Part of a small language model's weights: 17 layers, width 160.
MLP neurons of a small language model. Each row is named by its layer, matrix (down: output weights) and neuron, and shows model dimensions 16-111. Each number is 50 + 10 x the weight over its row's rms, rounded and kept within 0 to 99.
After each neuron's rows, "fires before" lists the tokens most often just after its 100 highest values on Wikipedia text that the model never trained on.

L6.down406:54 51 38 44 41 56 66 52 33 53 68 59 56 35 45 42 49 50 50 55 45 36 60 42 58 40 58 35 50 48 53 46 51 49 60 46 49 36 45 66 40 57 45 46 57 45 51 45 62 53 47 68 57 79 55 62 52 34 54 69 48 47 45 61 40 42 41 68 55 61 47 19 58 40 44 40 61 61 40 47 37 55 29 41 66 35 53 61 45 64 60 45 66 49 45 63
fires before: "|", "or", "ed", "ric", "ing", "ation"

L4.down388:47 45 46 37 43 51 45 54 47 52 47 40 55 61 49 63 36 45 54 44 42 61 52 34 46 53 55 56 56 60 51 52 72 40 41 31 69 61 45 60 43 62 47 47 41 50 30 72 36 62 46 43 56 45 60 59 44 29 37 40 56 49 54 47 55 47 49 48 59 55 44 62 50 40 54 27 50 43 39 48 56 50 66 39 53 44 52 57 35 39 35 64 49 38 40 54
fires before: "1", "3", "0", "4", "7", "2"

L7.down133:50 23 46 49 55 52 46 57 47 50 55 60 45 48 51 38 46 40 63 45 68 48 59 67 49 55 37 51 55 40 40 39 48 49 53 40 65 50 52 46 62 53 37 60 63 56 57 37 52 53 48 49 40 64 32 32 50 45 51 52 56 62 48 56 54 56 54 42 45 67 40 46 40 41 42 56 52 39 39 65 51 56 26 39 47 64 46 52 44 54 61 47 37 47 49 50
fires before: " ", " A", " (", " |"

L8.down476:48 46 69 48 40 41 56 48 56 34 44 62 56 47 52 59 61 39 56 60 40 50 50 46 50 30 46 68 42 47 57 55 55 45 58 51 45 63 43 58 58 64 55 50 47 42 50 57 50 35 62 47 33 63 39 63 47 57 48 46 26 60 47 55 39 42 45 47 58 66 63 39 56 30 47 34 49 50 37 63 59 57 54 49 38 55 48 44 40 54 43 51 56 51 42 55
fires before: "0", "1", "2", "4", "ens", "3"

L7.down292:71 49 31 54 58 53 56 51 55 35 48 46 38 42 44 59 48 44 70 70 47 55 31 56 57 54 43 34 32 50 46 56 60 61 52 40 58 48 57 42 52 45 51 36 34 42 54 39 32 47 38 50 39 51 56 52 19 49 49 44 40 56 43 58 48 44 31 50 65 48 65 45 46 25 54 75 45 46 48 59 51 45 49 46 57 46 60 58 64 37 43 44 51 51 44 64
fires before: " |", ")", "–", ").", ")\n"

L6.down567:51 53 45 53 50 51 50 54 51 45 43 59 34 57 49 58 46 51 55 36 64 50 51 33 41 35 52 53 46 53 30 50 67 51 58 60 52 55 35 48 53 58 33 43 60 58 20 45 52 33 47 58 48 64 36 30 34 59 65 47 43 54 44 52 63 54 49 51 48 55 41 37 53 68 29 51 56 52 39 55 61 59 69 46 53 67 66 72 48 53 43 44 57 46 44 50
fires before: " |", ";"

L12.down527:67 52 53 46 41 29 65 53 42 26 53 56 42 56 44 57 44 69 39 51 48 51 43 61 39 49 56 52 47 42 54 32 76 53 57 48 53 61 69 56 40 56 47 44 46 54 42 28 55 23 68 50 41 58 47 60 39 50 57 54 50 44 48 48 50 42 39 40 59 47 53 47 66 37 34 51 46 41 54 53 59 36 48 43 44 38 61 60 54 59 59 52 53 46 50 48
fires before: "–", ")", ").", "-", "4"

L6.down16:40 48 53 52 62 63 45 50 42 48 51 61 57 47 35 52 40 57 47 37 57 50 37 25 44 70 59 55 60 45 32 47 56 52 66 54 47 43 37 46 55 49 50 59 57 56 33 59 53 46 61 77 39 50 46 52 52 72 60 59 51 62 52 36 59 58 43 42 40 59 45 30 34 47 51 51 50 54 49 50 68 51 70 45 40 46 56 43 67 38 48 47 51 49 48 45
fires before: " |", "0", " |\n", "2", "1"

L11.down607:61 41 55 72 34 47 61 42 64 54 58 49 54 49 59 47 47 35 50 55 43 63 46 44 41 46 45 63 54 62 45 55 62 50 45 46 38 62 55 48 39 40 41 45 51 48 46 35 44 54 69 58 63 48 47 72 55 42 47 42 49 66 39 52 26 51 66 80 62 50 65 47 54 46 34 66 45 65 31 54 53 50 67 21 50 42 64 37 38 31 69 51 58 48 45 44
fires before: "al", "199", "201", "202", "200", "198"

L6.down205:53 49 41 50 27 41 49 70 53 58 55 50 40 57 33 47 48 50 52 41 55 71 57 66 46 55 32 43 51 55 50 41 49 45 49 46 43 49 54 59 48 51 54 57 63 51 35 52 38 40 52 67 49 56 58 34 51 44 49 68 70 57 55 57 52 43 61 36 71 57 57 56 42 43 56 53 58 50 42 60 58 51 29 47 39 47 48 48 49 41 15 38 52 49 50 66
fires before: " ", " A", " N", " |"

L2.down4:45 52 44 28 36 24 50 42 48 56 45 63 36 36 43 51 54 47 57 50 51 61 66 52 69 41 47 37 28 57 54 63 54 52 49 47 58 69 46 62 44 47 40 68 55 55 46 31 50 64 26 64 48 64 45 42 57 50 57 49 54 59 53 47 57 57 56 41 39 49 42 38 53 39 42 52 51 51 62 61 42 50 37 67 51 51 50 34 53 43 54 53 58 50 50 73
fires before: "ional", "or", "ory", "ific", "ion", "er"

L11.down291:48 52 54 49 44 56 48 54 44 34 50 28 28 44 55 62 55 40 36 22 47 38 45 56 50 53 44 59 44 57 61 38 60 67 44 53 54 57 48 58 66 44 66 53 50 53 55 33 34 49 50 63 43 33 47 51 54 39 66 48 45 41 46 46 47 59 48 47 51 49 60 63 40 41 60 55 61 43 61 46 52 49 66 48 58 50 63 57 58 48 57 67 51 47 47 53
fires before: " the", ",", " he", " she", " H"

L7.down171:53 66 62 37 48 52 60 33 47 36 54 58 61 65 19 41 42 43 56 32 34 63 46 46 66 42 38 66 43 49 51 57 54 66 41 42 49 45 13 56 55 58 46 49 45 62 51 33 44 44 47 61 34 48 68 49 40 57 57 52 36 48 52 67 38 35 62 52 43 48 62 45 42 37 61 43 46 35 53 37 53 43 67 34 58 48 49 60 65 70 57 43 47 64 47 65
fires before: " ", " |", "el", "ten"

L8.down199:50 47 38 52 48 59 56 56 54 57 34 67 43 46 47 51 38 63 59 63 61 44 50 36 38 71 46 58 61 43 47 52 40 53 66 46 51 53 42 35 29 42 44 47 67 59 58 35 43 55 58 59 62 59 42 49 72 51 40 56 57 53 60 60 51 64 66 50 60 51 60 25 47 52 46 38 46 47 41 43 44 57 50 61 42 59 30 60 38 49 39 53 42 55 48 52
fires before: " |", "–"

L14.down476:76 72 52 54 24 37 62 54 52 40 26 62 61 45 49 48 53 55 52 58 34 53 54 47 63 51 35 56 47 54 44 55 39 47 40 49 49 60 53 68 29 47 48 42 49 31 34 52 43 65 38 47 43 28 34 54 64 46 45 49 58 60 58 55 46 73 50 35 52 38 59 36 43 39 44 59 48 53 54 30 58 56 49 63 65 39 52 41 54 53 67 51 38 60 46 65
fires before: "e", "ed", "ion", "ation", "er", "ary"

L3.down249:56 60 56 47 51 57 45 56 56 49 41 64 44 58 42 34 48 52 44 57 32 59 64 42 33 48 36 42 56 35 54 59 47 51 65 47 62 59 48 46 50 40 35 60 40 40 48 55 70 55 41 55 69 46 45 73 48 52 55 52 51 35 31 60 45 45 62 57 46 48 40 39 51 41 58 36 61 52 58 58 73 45 55 51 46 57 51 48 58 64 65 36 57 62 47 42
fires before: " ", " P", " M", " U", " K"

L7.down20:37 82 43 46 61 62 54 22 53 29 62 40 54 45 56 41 45 48 42 61 55 62 51 66 40 50 52 66 37 55 50 56 50 56 44 41 44 51 44 59 65 45 54 41 41 59 45 54 39 53 36 43 44 64 53 49 67 57 60 55 37 66 33 48 45 42 49 36 49 45 53 60 57 47 48 53 45 50 63 59 50 55 53 37 42 46 55 51 36 43 54 56 42 38 41 37
fires before: "==", "===", "In", "The", "A", "-"

L3.down196:38 47 62 54 42 48 50 57 43 46 47 43 56 52 29 39 44 43 53 55 46 47 38 40 53 60 73 59 44 39 48 51 61 41 53 47 54 43 45 45 60 48 34 66 73 50 47 50 41 57 51 36 28 60 56 69 48 43 48 48 46 64 33 46 61 61 40 58 53 58 61 48 78 44 37 32 64 35 37 55 92 46 43 52 51 46 69 60 47 53 46 48 46 41 43 65
fires before: "3", "4", "8", "2", "9"

L8.down52:55 63 46 41 40 68 46 32 57 66 55 47 60 45 54 45 45 58 45 56 38 33 46 56 47 55 49 51 34 41 54 46 65 31 59 50 38 44 60 41 71 56 61 73 46 50 56 61 59 38 44 54 55 63 51 45 46 56 44 41 31 46 65 57 42 65 47 24 56 51 48 47 39 53 45 46 47 42 53 61 53 51 53 50 47 65 62 62 34 42 73 67 49 29 49 38
fires before: "ation", "al", "ated", "ate", "iam"

L4.down269:36 48 33 37 53 47 54 54 43 60 59 31 41 38 34 54 54 50 47 52 55 63 43 49 57 49 55 43 71 44 53 37 33 43 54 47 59 63 50 53 40 56 29 52 72 45 55 51 44 67 54 48 33 46 57 71 47 39 47 47 56 47 59 55 48 30 61 76 40 62 58 49 50 43 39 47 60 45 40 53 55 59 36 49 52 47 42 55 50 65 39 64 66 48 42 45
fires before: " the", "s", "ed", "en", "es", "ic"

L6.down328:42 45 48 32 59 28 55 40 53 31 54 50 58 44 53 58 48 47 59 56 51 59 57 40 30 48 49 51 57 41 28 53 48 34 59 56 53 59 58 62 74 39 41 56 55 36 34 61 48 50 49 58 34 46 44 48 39 66 61 40 27 70 60 44 63 70 41 55 50 66 72 58 43 24 51 41 51 54 55 60 62 58 51 50 51 56 46 37 56 55 63 40 51 50 55 48
fires before: "0", "1", "2", "4", "3"

L4.down485:64 64 53 55 36 55 39 43 51 44 39 44 44 45 63 36 45 54 46 53 30 41 57 34 63 54 79 62 36 48 53 52 60 67 44 46 54 57 39 62 56 32 52 64 40 44 62 57 57 38 64 50 47 56 54 67 56 50 58 39 26 38 34 40 54 55 51 49 45 48 43 44 67 41 56 61 51 55 58 58 56 40 45 55 58 41 49 47 70 52 57 29 49 56 50 36
fires before: " ", " M", " N", " C"

L2.down435:48 48 59 30 57 26 35 62 49 52 51 58 35 51 69 43 55 39 48 48 54 42 44 27 45 58 36 48 56 47 69 44 61 54 46 59 38 34 37 55 49 51 72 62 38 58 60 45 51 49 49 58 56 45 25 52 74 33 35 62 52 31 63 48 48 63 63 49 45 48 45 49 44 45 69 63 53 60 32 64 42 51 55 64 75 43 35 53 51 60 38 55 56 53 64 43
fires before: "s", "ed", "ough", "able", "ing", "at"

L7.down587:42 42 58 36 58 47 46 54 62 58 60 54 52 60 53 54 55 58 45 43 47 51 56 43 62 51 45 37 66 47 47 57 39 62 62 47 55 69 49 50 52 74 40 52 42 54 59 67 56 64 75 46 53 41 63 56 48 49 51 45 40 36 31 51 32 59 53 42 47 44 63 56 53 47 50 38 37 48 48 45 62 53 42 63 61 71 49 38 71 51 50 36 45 43 45 52
fires before: " ", "ara", "er"

L7.down411:40 38 53 63 31 61 54 52 43 40 58 49 29 51 44 33 58 36 50 56 65 42 59 60 51 38 59 51 38 65 50 49 47 58 47 43 48 51 53 71 60 59 54 54 65 36 47 56 40 45 50 46 53 54 57 67 69 43 53 62 42 46 52 50 61 46 44 42 32 57 40 59 59 56 49 53 53 45 40 30 49 26 29 50 56 52 40 62 51 57 53 47 49 42 39 53
fires before: "|", "9", "0", "-", "6", "1"

L11.down294:31 55 40 45 54 39 46 40 43 75 46 50 35 38 60 67 30 30 66 37 55 72 35 47 49 49 45 39 74 59 57 38 40 37 53 44 58 56 55 76 36 57 67 35 48 47 49 52 58 47 61 50 67 64 62 52 48 45 39 71 33 42 49 64 52 54 38 53 55 49 59 46 58 47 39 65 44 53 40 38 45 50 39 36 59 56 44 54 52 44 54 50 53 32 47 44
fires before: "ing", "ed", "ted"

L12.down344:52 54 40 63 53 35 58 54 48 60 40 51 58 41 51 34 51 52 57 53 35 43 48 42 61 52 63 63 53 43 41 53 51 60 69 37 58 46 74 59 51 56 44 58 57 56 54 37 59 34 47 42 47 55 40 65 57 39 59 38 46 45 37 68 30 43 48 55 49 62 41 33 38 46 58 41 39 70 54 51 48 73 42 50 56 49 61 65 61 65 62 50 52 44 37 30
fires before: ",", "–", ".", ".\n"

L4.down432:48 71 56 53 54 39 59 41 56 47 48 50 51 46 55 54 44 50 57 44 29 35 34 63 56 55 59 56 43 54 42 46 67 49 48 46 55 38 56 50 51 45 52 60 36 58 48 47 51 40 40 29 53 55 47 70 53 50 36 41 48 40 49 43 47 46 55 47 57 60 45 32 48 55 44 59 51 50 59 56 51 52 42 50 50 49 49 68 40 51 76 57 25 41 58 48
fires before: " ", " L", " D"

L11.down218:46 57 43 68 48 32 61 51 39 42 46 48 70 60 57 54 45 45 60 53 62 67 45 54 80 53 52 53 44 30 56 56 58 59 70 66 55 53 44 72 51 60 63 53 74 36 36 48 59 53 31 52 53 52 42 56 38 40 54 60 50 61 43 45 73 68 49 62 33 53 37 50 72 58 47 43 39 39 49 39 57 56 37 60 46 43 28 69 58 58 59 56 50 49 33 36
fires before: "an", "a", "ent", "q", "el"

L11.down130:34 54 39 44 40 63 58 44 55 57 59 50 58 55 44 40 45 47 49 51 59 49 47 57 52 41 38 55 49 43 60 51 58 45 40 48 55 57 64 51 39 51 49 50 47 41 51 52 55 54 57 60 49 42 54 70 43 60 55 58 56 24 42 47 52 44 46 48 39 41 47 71 71 75 57 63 48 63 46 42 56 47 56 47 63 56 52 44 50 57 59 70 58 46 43 50
fires before: " "

L14.down141:35 42 53 41 48 64 45 47 54 41 33 42 46 34 58 54 50 48 50 45 70 53 55 52 58 38 40 62 46 38 62 48 50 56 58 59 50 64 46 53 48 63 50 43 65 69 44 60 48 45 67 64 41 41 56 59 87 52 45 42 59 49 45 64 49 44 56 51 45 36 63 55 44 41 56 43 46 53 52 55 54 54 39 33 61 50 56 55 69 59 57 62 44 51 47 50
fires before: ",", "0", " the", " of", "3", "2"

L12.down294:44 55 56 64 54 50 34 53 65 51 44 67 53 52 51 50 28 49 54 40 48 38 53 42 49 64 54 55 60 63 47 54 66 65 43 22 49 61 43 43 37 43 39 53 42 51 62 44 33 44 51 58 65 66 60 39 63 52 34 46 43 50 66 50 56 43 64 46 39 51 57 40 46 54 42 49 58 56 44 40 55 52 44 54 46 58 42 64 30 44 49 44 73 39 68 54
fires before: " |", " |\n", "–", "0", ".", "2"

L6.down231:53 54 61 60 42 68 55 55 53 47 47 46 49 59 56 47 46 44 46 48 51 37 50 59 71 56 58 49 40 42 54 49 58 52 35 41 44 34 46 63 52 42 60 72 67 58 51 53 60 33 49 40 39 85 44 49 59 44 51 59 37 51 40 66 52 43 62 55 49 60 62 39 74 39 43 67 46 46 49 58 49 46 41 57 60 59 65 58 57 33 64 35 52 51 43 34
fires before: " ", " L", " R", " M", " D"

L6.down602:51 36 50 51 48 51 48 46 28 47 55 46 47 34 50 35 44 36 48 67 69 42 49 61 46 70 67 74 52 55 53 47 45 51 51 43 63 64 36 64 54 55 58 47 35 46 54 49 37 37 57 47 49 57 53 40 73 57 58 47 49 51 40 46 38 50 58 50 55 58 47 55 49 43 54 58 62 58 41 54 34 38 36 53 42 67 33 59 43 37 47 66 39 50 43 50
fires before: "==", "In", "-", "|", "===", "S"

L14.down106:42 86 49 46 62 45 53 56 57 52 44 51 48 29 57 51 44 43 51 52 56 36 43 39 47 35 59 65 58 56 54 50 51 58 50 66 40 42 37 49 48 48 51 47 48 39 51 29 45 55 48 43 59 22 33 57 66 49 62 49 43 45 52 70 62 53 50 57 57 52 56 40 45 56 52 66 52 59 55 48 70 70 20 58 56 46 60 49 52 41 56 56 74 57 42 44
fires before: "ed", "s", "es", "ides", "e"

L6.down28:53 39 53 49 48 44 49 55 55 49 41 46 55 48 62 58 55 47 47 34 42 47 62 41 57 57 62 59 71 63 72 55 48 61 43 44 57 69 62 29 52 43 44 44 57 64 56 58 47 49 50 46 57 41 57 39 61 65 66 26 47 46 34 52 56 49 51 44 61 54 38 53 46 53 57 41 41 54 46 36 57 38 47 49 40 57 41 50 50 43 53 53 57 55 58 61
fires before: "y", "ure", "ural", "er", "s", "im"

L6.down148:37 46 51 63 54 58 43 44 44 63 51 53 53 61 74 50 37 24 61 47 55 47 75 52 50 55 34 63 60 55 67 47 54 50 57 44 62 58 60 69 52 61 54 57 32 53 56 58 37 59 51 35 65 48 47 48 60 33 57 46 42 47 35 54 40 53 64 36 54 60 36 57 33 44 57 45 63 50 58 54 44 58 42 32 35 60 55 41 68 38 45 48 42 34 43 48
fires before: " ", " G", "pt", "es", " P", " L"

L11.down381:62 68 50 50 64 40 64 37 45 40 48 45 51 43 61 57 64 58 36 36 48 35 60 72 45 54 41 45 50 69 48 47 44 34 36 40 38 48 54 64 58 52 47 49 53 49 53 35 53 38 42 49 56 57 45 35 52 42 61 51 46 77 48 57 57 44 33 27 49 47 54 31 54 48 48 73 44 47 67 49 49 59 52 57 53 42 43 54 49 58 43 54 39 33 58 41
fires before: " |", "),", ",", ".", "–", "9"

L14.down585:57 52 39 55 47 54 47 42 56 50 49 60 48 50 41 25 41 60 40 50 50 57 54 53 49 43 30 42 52 47 63 62 56 53 56 59 66 47 47 54 44 49 48 53 42 46 40 65 55 53 68 59 47 62 49 54 84 44 35 48 39 54 49 57 44 41 40 60 42 47 59 74 56 46 69 55 58 63 66 42 45 42 55 59 58 40 58 46 51 55 46 55 41 33 44 51
fires before: " "

L7.down215:66 32 36 57 40 58 55 32 48 42 40 57 50 45 56 62 47 42 45 58 53 43 51 39 50 55 68 63 47 58 51 33 57 48 69 47 31 54 58 34 59 33 60 55 52 48 58 27 53 47 45 51 55 37 41 37 55 44 57 38 55 60 48 37 31 63 48 54 52 48 58 52 68 58 45 58 32 67 39 51 30 53 61 41 45 50 44 55 69 32 53 37 51 58 50 60
fires before: ",", ".", "\n", " –", "–", " in"

L14.down429:35 37 54 43 40 73 55 35 57 61 54 49 55 40 43 43 42 41 44 41 38 45 51 60 48 56 57 38 32 65 58 42 39 58 39 57 53 53 48 40 43 68 25 51 53 37 30 72 48 39 64 53 51 52 66 51 67 51 44 63 48 41 43 61 37 46 66 57 48 56 62 31 52 59 72 52 31 53 49 57 61 58 47 54 41 46 53 51 65 85 40 40 52 68 51 40
fires before: " ", " (", "-", " U", "."

L4.down5:64 42 50 48 37 49 59 65 40 63 42 70 49 53 59 51 47 49 40 43 37 22 52 40 40 53 60 61 58 41 40 56 77 58 62 44 48 55 54 28 49 47 50 58 54 45 39 31 69 44 56 66 58 48 45 48 64 39 67 55 39 32 45 53 53 39 52 63 39 56 50 61 68 52 35 43 36 55 45 54 38 62 53 41 43 56 42 48 61 51 35 31 59 50 49 51
fires before: "s", ",", ".", ".\n\n", "ied"

L11.down119:35 56 46 42 47 54 40 58 58 46 57 67 54 49 43 44 53 56 54 57 51 68 44 48 51 41 50 51 37 45 40 56 59 60 57 48 44 47 63 66 69 44 57 44 41 50 41 38 48 45 41 51 43 47 52 31 59 62 45 49 27 63 42 47 57 39 60 54 34 46 65 60 76 48 65 45 69 63 42 55 45 53 51 53 50 34 50 56 61 55 58 59 51 76 53 36
fires before: "-", "est", " ", "W", "8"

L14.down1:45 52 53 52 41 58 50 59 62 57 56 37 41 33 47 36 34 48 54 65 49 24 45 49 54 50 48 40 45 50 43 43 83 56 52 45 40 38 49 51 43 30 57 59 32 58 31 68 60 48 60 52 55 51 66 56 49 66 64 69 50 58 32 70 62 43 43 47 53 54 51 38 48 39 45 59 44 48 53 60 44 57 34 47 49 38 52 49 34 55 50 49 59 56 52 45
fires before: "ed", "s", "ing"

L12.down55:66 53 38 43 70 60 58 53 40 60 41 69 56 39 46 48 50 45 47 43 53 43 62 40 49 46 38 60 30 37 46 52 48 43 42 41 56 40 43 48 42 49 34 58 46 48 42 75 29 51 59 60 54 48 56 57 56 62 43 52 50 19 37 46 20 40 45 42 45 57 53 60 59 60 79 48 48 68 62 51 45 55 54 53 72 41 44 52 56 49 56 44 41 46 43 43
fires before: " ", "ear"

L4.down500:46 57 53 44 62 33 52 30 52 33 43 54 66 44 40 44 43 52 56 46 65 45 41 49 49 60 65 40 45 54 51 52 45 44 53 52 38 50 53 66 64 35 65 34 40 42 36 33 38 52 62 56 65 40 46 54 42 63 53 51 49 44 51 66 48 58 50 36 51 59 50 31 43 38 42 58 32 60 53 41 53 48 60 37 59 50 52 60 58 59 75 39 36 61 64 58
fires before: " |", " |\n", " ", " v"

L4.down138:54 69 56 33 46 44 42 50 69 42 40 47 43 51 52 58 51 50 42 47 70 68 44 50 60 44 42 49 45 63 45 55 60 54 46 41 63 53 38 57 55 55 52 62 60 58 30 49 42 60 42 47 42 62 64 49 43 66 41 46 52 57 45 71 66 46 48 32 64 53 47 29 35 38 48 49 59 48 51 52 56 59 57 40 44 58 51 54 49 37 37 59 56 52 46 46
fires before: "6", "2", "9", "8", "3", "0"

L2.down13:47 65 61 62 60 45 40 51 45 66 51 54 38 46 67 48 55 53 49 58 50 50 50 47 48 30 37 68 69 49 57 47 55 53 62 45 50 63 51 55 41 58 37 46 56 53 63 44 50 53 46 45 42 43 60 36 48 48 50 46 51 52 31 29 68 49 50 53 47 59 42 39 48 60 34 45 58 20 59 44 37 56 43 69 39 43 77 50 65 48 37 55 64 55 53 49
fires before: "er", "ral", "re", "ered"

L14.down441:54 56 31 41 62 45 42 49 57 34 45 41 53 48 48 60 59 58 55 45 46 54 66 45 31 36 57 49 48 43 51 40 69 42 63 64 45 48 53 45 56 42 45 38 58 57 40 64 48 38 33 55 32 59 42 60 47 50 35 48 41 68 57 58 66 46 38 35 59 61 49 38 50 47 49 47 54 53 41 33 44 48 47 66 48 52 53 34 48 39 47 44 67 60 53 54
fires before: "0", "2", "1", "k", "4", "3"

L14.down553:46 52 47 59 47 45 51 54 41 57 56 43 63 55 44 56 64 51 51 44 62 51 59 54 38 38 51 58 56 64 62 54 50 71 30 36 60 56 41 55 43 40 54 63 61 45 50 62 57 41 58 67 33 39 46 21 59 75 69 60 34 40 51 44 59 47 52 56 43 66 51 47 45 63 58 40 50 50 64 34 42 47 38 66 58 47 38 54 49 54 24 49 46 40 57 58
fires before: "er", "ered", "re", "ral", "ers"

L14.down138:56 39 43 54 63 61 50 50 34 48 57 58 55 57 49 54 40 67 53 44 48 44 45 66 44 49 54 53 36 42 56 57 46 55 51 59 65 41 54 48 49 59 41 63 47 28 41 60 42 63 58 57 51 59 43 55 48 63 30 61 36 52 49 47 35 57 63 59 35 54 44 62 47 57 71 60 38 58 59 62 46 24 47 62 68 49 52 42 45 45 47 59 48 56 56 49
fires before: " "

L12.down296:47 56 44 51 56 71 54 62 42 61 54 56 47 68 51 41 31 50 48 35 63 52 52 53 44 61 28 61 35 47 58 60 35 54 45 48 68 47 42 46 63 52 47 61 30 53 48 54 59 52 49 55 51 55 48 45 44 55 29 39 46 40 35 45 37 52 56 40 33 38 73 65 53 72 62 48 43 63 51 50 45 47 57 57 67 48 50 64 56 50 43 65 58 48 75 44
fires before: " ", " June", " C", " October"

L12.down149:60 52 46 63 49 38 50 38 49 36 59 51 42 34 55 45 42 78 45 59 60 36 73 21 56 58 49 55 43 58 53 64 51 65 47 38 48 51 54 23 30 38 46 53 54 68 55 45 65 46 28 53 60 46 44 41 65 48 56 56 42 47 47 62 51 41 65 39 53 47 65 39 59 47 54 54 41 55 51 42 33 66 61 56 50 59 47 59 58 46 51 50 49 48 50 52
fires before: "–", " |", ")", ",", ":"

L7.down457:50 64 58 57 62 57 35 31 63 52 58 40 41 48 40 57 51 69 39 32 36 70 55 50 53 45 62 52 50 40 52 57 53 44 48 46 50 36 53 27 45 61 40 49 46 52 51 46 55 32 48 39 36 44 53 76 51 59 39 56 51 45 36 71 60 56 57 61 51 63 58 51 30 58 56 57 48 57 73 52 49 59 66 46 34 29 49 31 44 57 62 56 44 63 42 66
fires before: " |", "or", "N", "te", "el", " |\n"

L6.down579:34 53 55 54 68 75 51 51 59 28 49 47 34 67 46 53 41 57 33 38 61 58 51 50 67 31 60 50 63 55 48 55 52 44 58 55 53 38 60 65 53 49 55 59 53 39 43 39 61 48 63 46 49 57 55 35 58 63 37 40 51 53 33 46 61 72 42 52 56 51 58 31 51 48 47 52 50 47 50 44 60 47 51 38 46 53 67 50 59 33 58 36 56 57 49 51
fires before: " |", "0", "2", "4", "00", "6"

L4.down494:48 56 54 39 43 51 55 47 60 40 43 52 47 46 62 53 45 82 62 48 37 47 56 48 49 64 44 50 41 58 28 51 64 67 45 40 47 36 59 62 40 48 55 62 47 42 59 61 60 47 46 41 41 65 39 59 52 52 45 56 61 38 39 47 55 52 59 55 50 55 35 44 45 54 38 63 49 52 24 38 49 13 50 47 31 34 52 50 45 43 60 48 39 50 47 37
fires before: " ", " M", " Total", " P"

L6.down571:48 40 64 50 36 62 45 58 49 48 40 36 51 54 46 51 45 58 48 54 45 46 59 37 43 64 50 45 43 55 52 49 56 46 60 46 56 44 51 45 47 51 51 72 55 53 38 51 39 46 50 38 54 55 67 68 39 38 57 50 62 57 44 54 62 56 60 39 61 52 48 35 39 32 51 23 50 51 37 39 61 57 51 43 67 47 44 35 49 55 40 53 38 69 38 65
fires before: "0", "6", "5", "9", "7", "8"

L4.down317:52 65 39 47 26 55 43 56 36 45 39 44 44 68 54 53 39 58 60 66 35 54 60 50 49 46 54 51 39 44 49 48 57 39 62 44 62 45 38 48 53 29 42 60 55 54 42 67 42 51 54 56 49 66 67 63 44 56 61 44 66 54 36 58 47 57 63 60 50 60 43 48 59 33 38 57 59 52 33 25 50 56 46 59 51 30 53 33 42 42 43 47 46 49 50 57
fires before: " |", ";", "0", ",", "7", "."

L14.down165:55 54 61 44 55 58 38 53 65 64 43 63 57 19 65 45 45 56 49 50 53 45 51 65 50 51 54 34 34 71 36 36 63 42 71 60 45 42 34 46 51 46 43 40 41 62 62 46 58 44 42 40 47 52 48 47 50 45 48 40 51 67 37 57 23 57 37 65 50 51 55 52 36 54 48 49 52 57 49 37 42 55 43 50 46 49 45 59 34 54 47 57 33 26 47 40
fires before: "ated", ":", "ar", "ation", "and", "ate"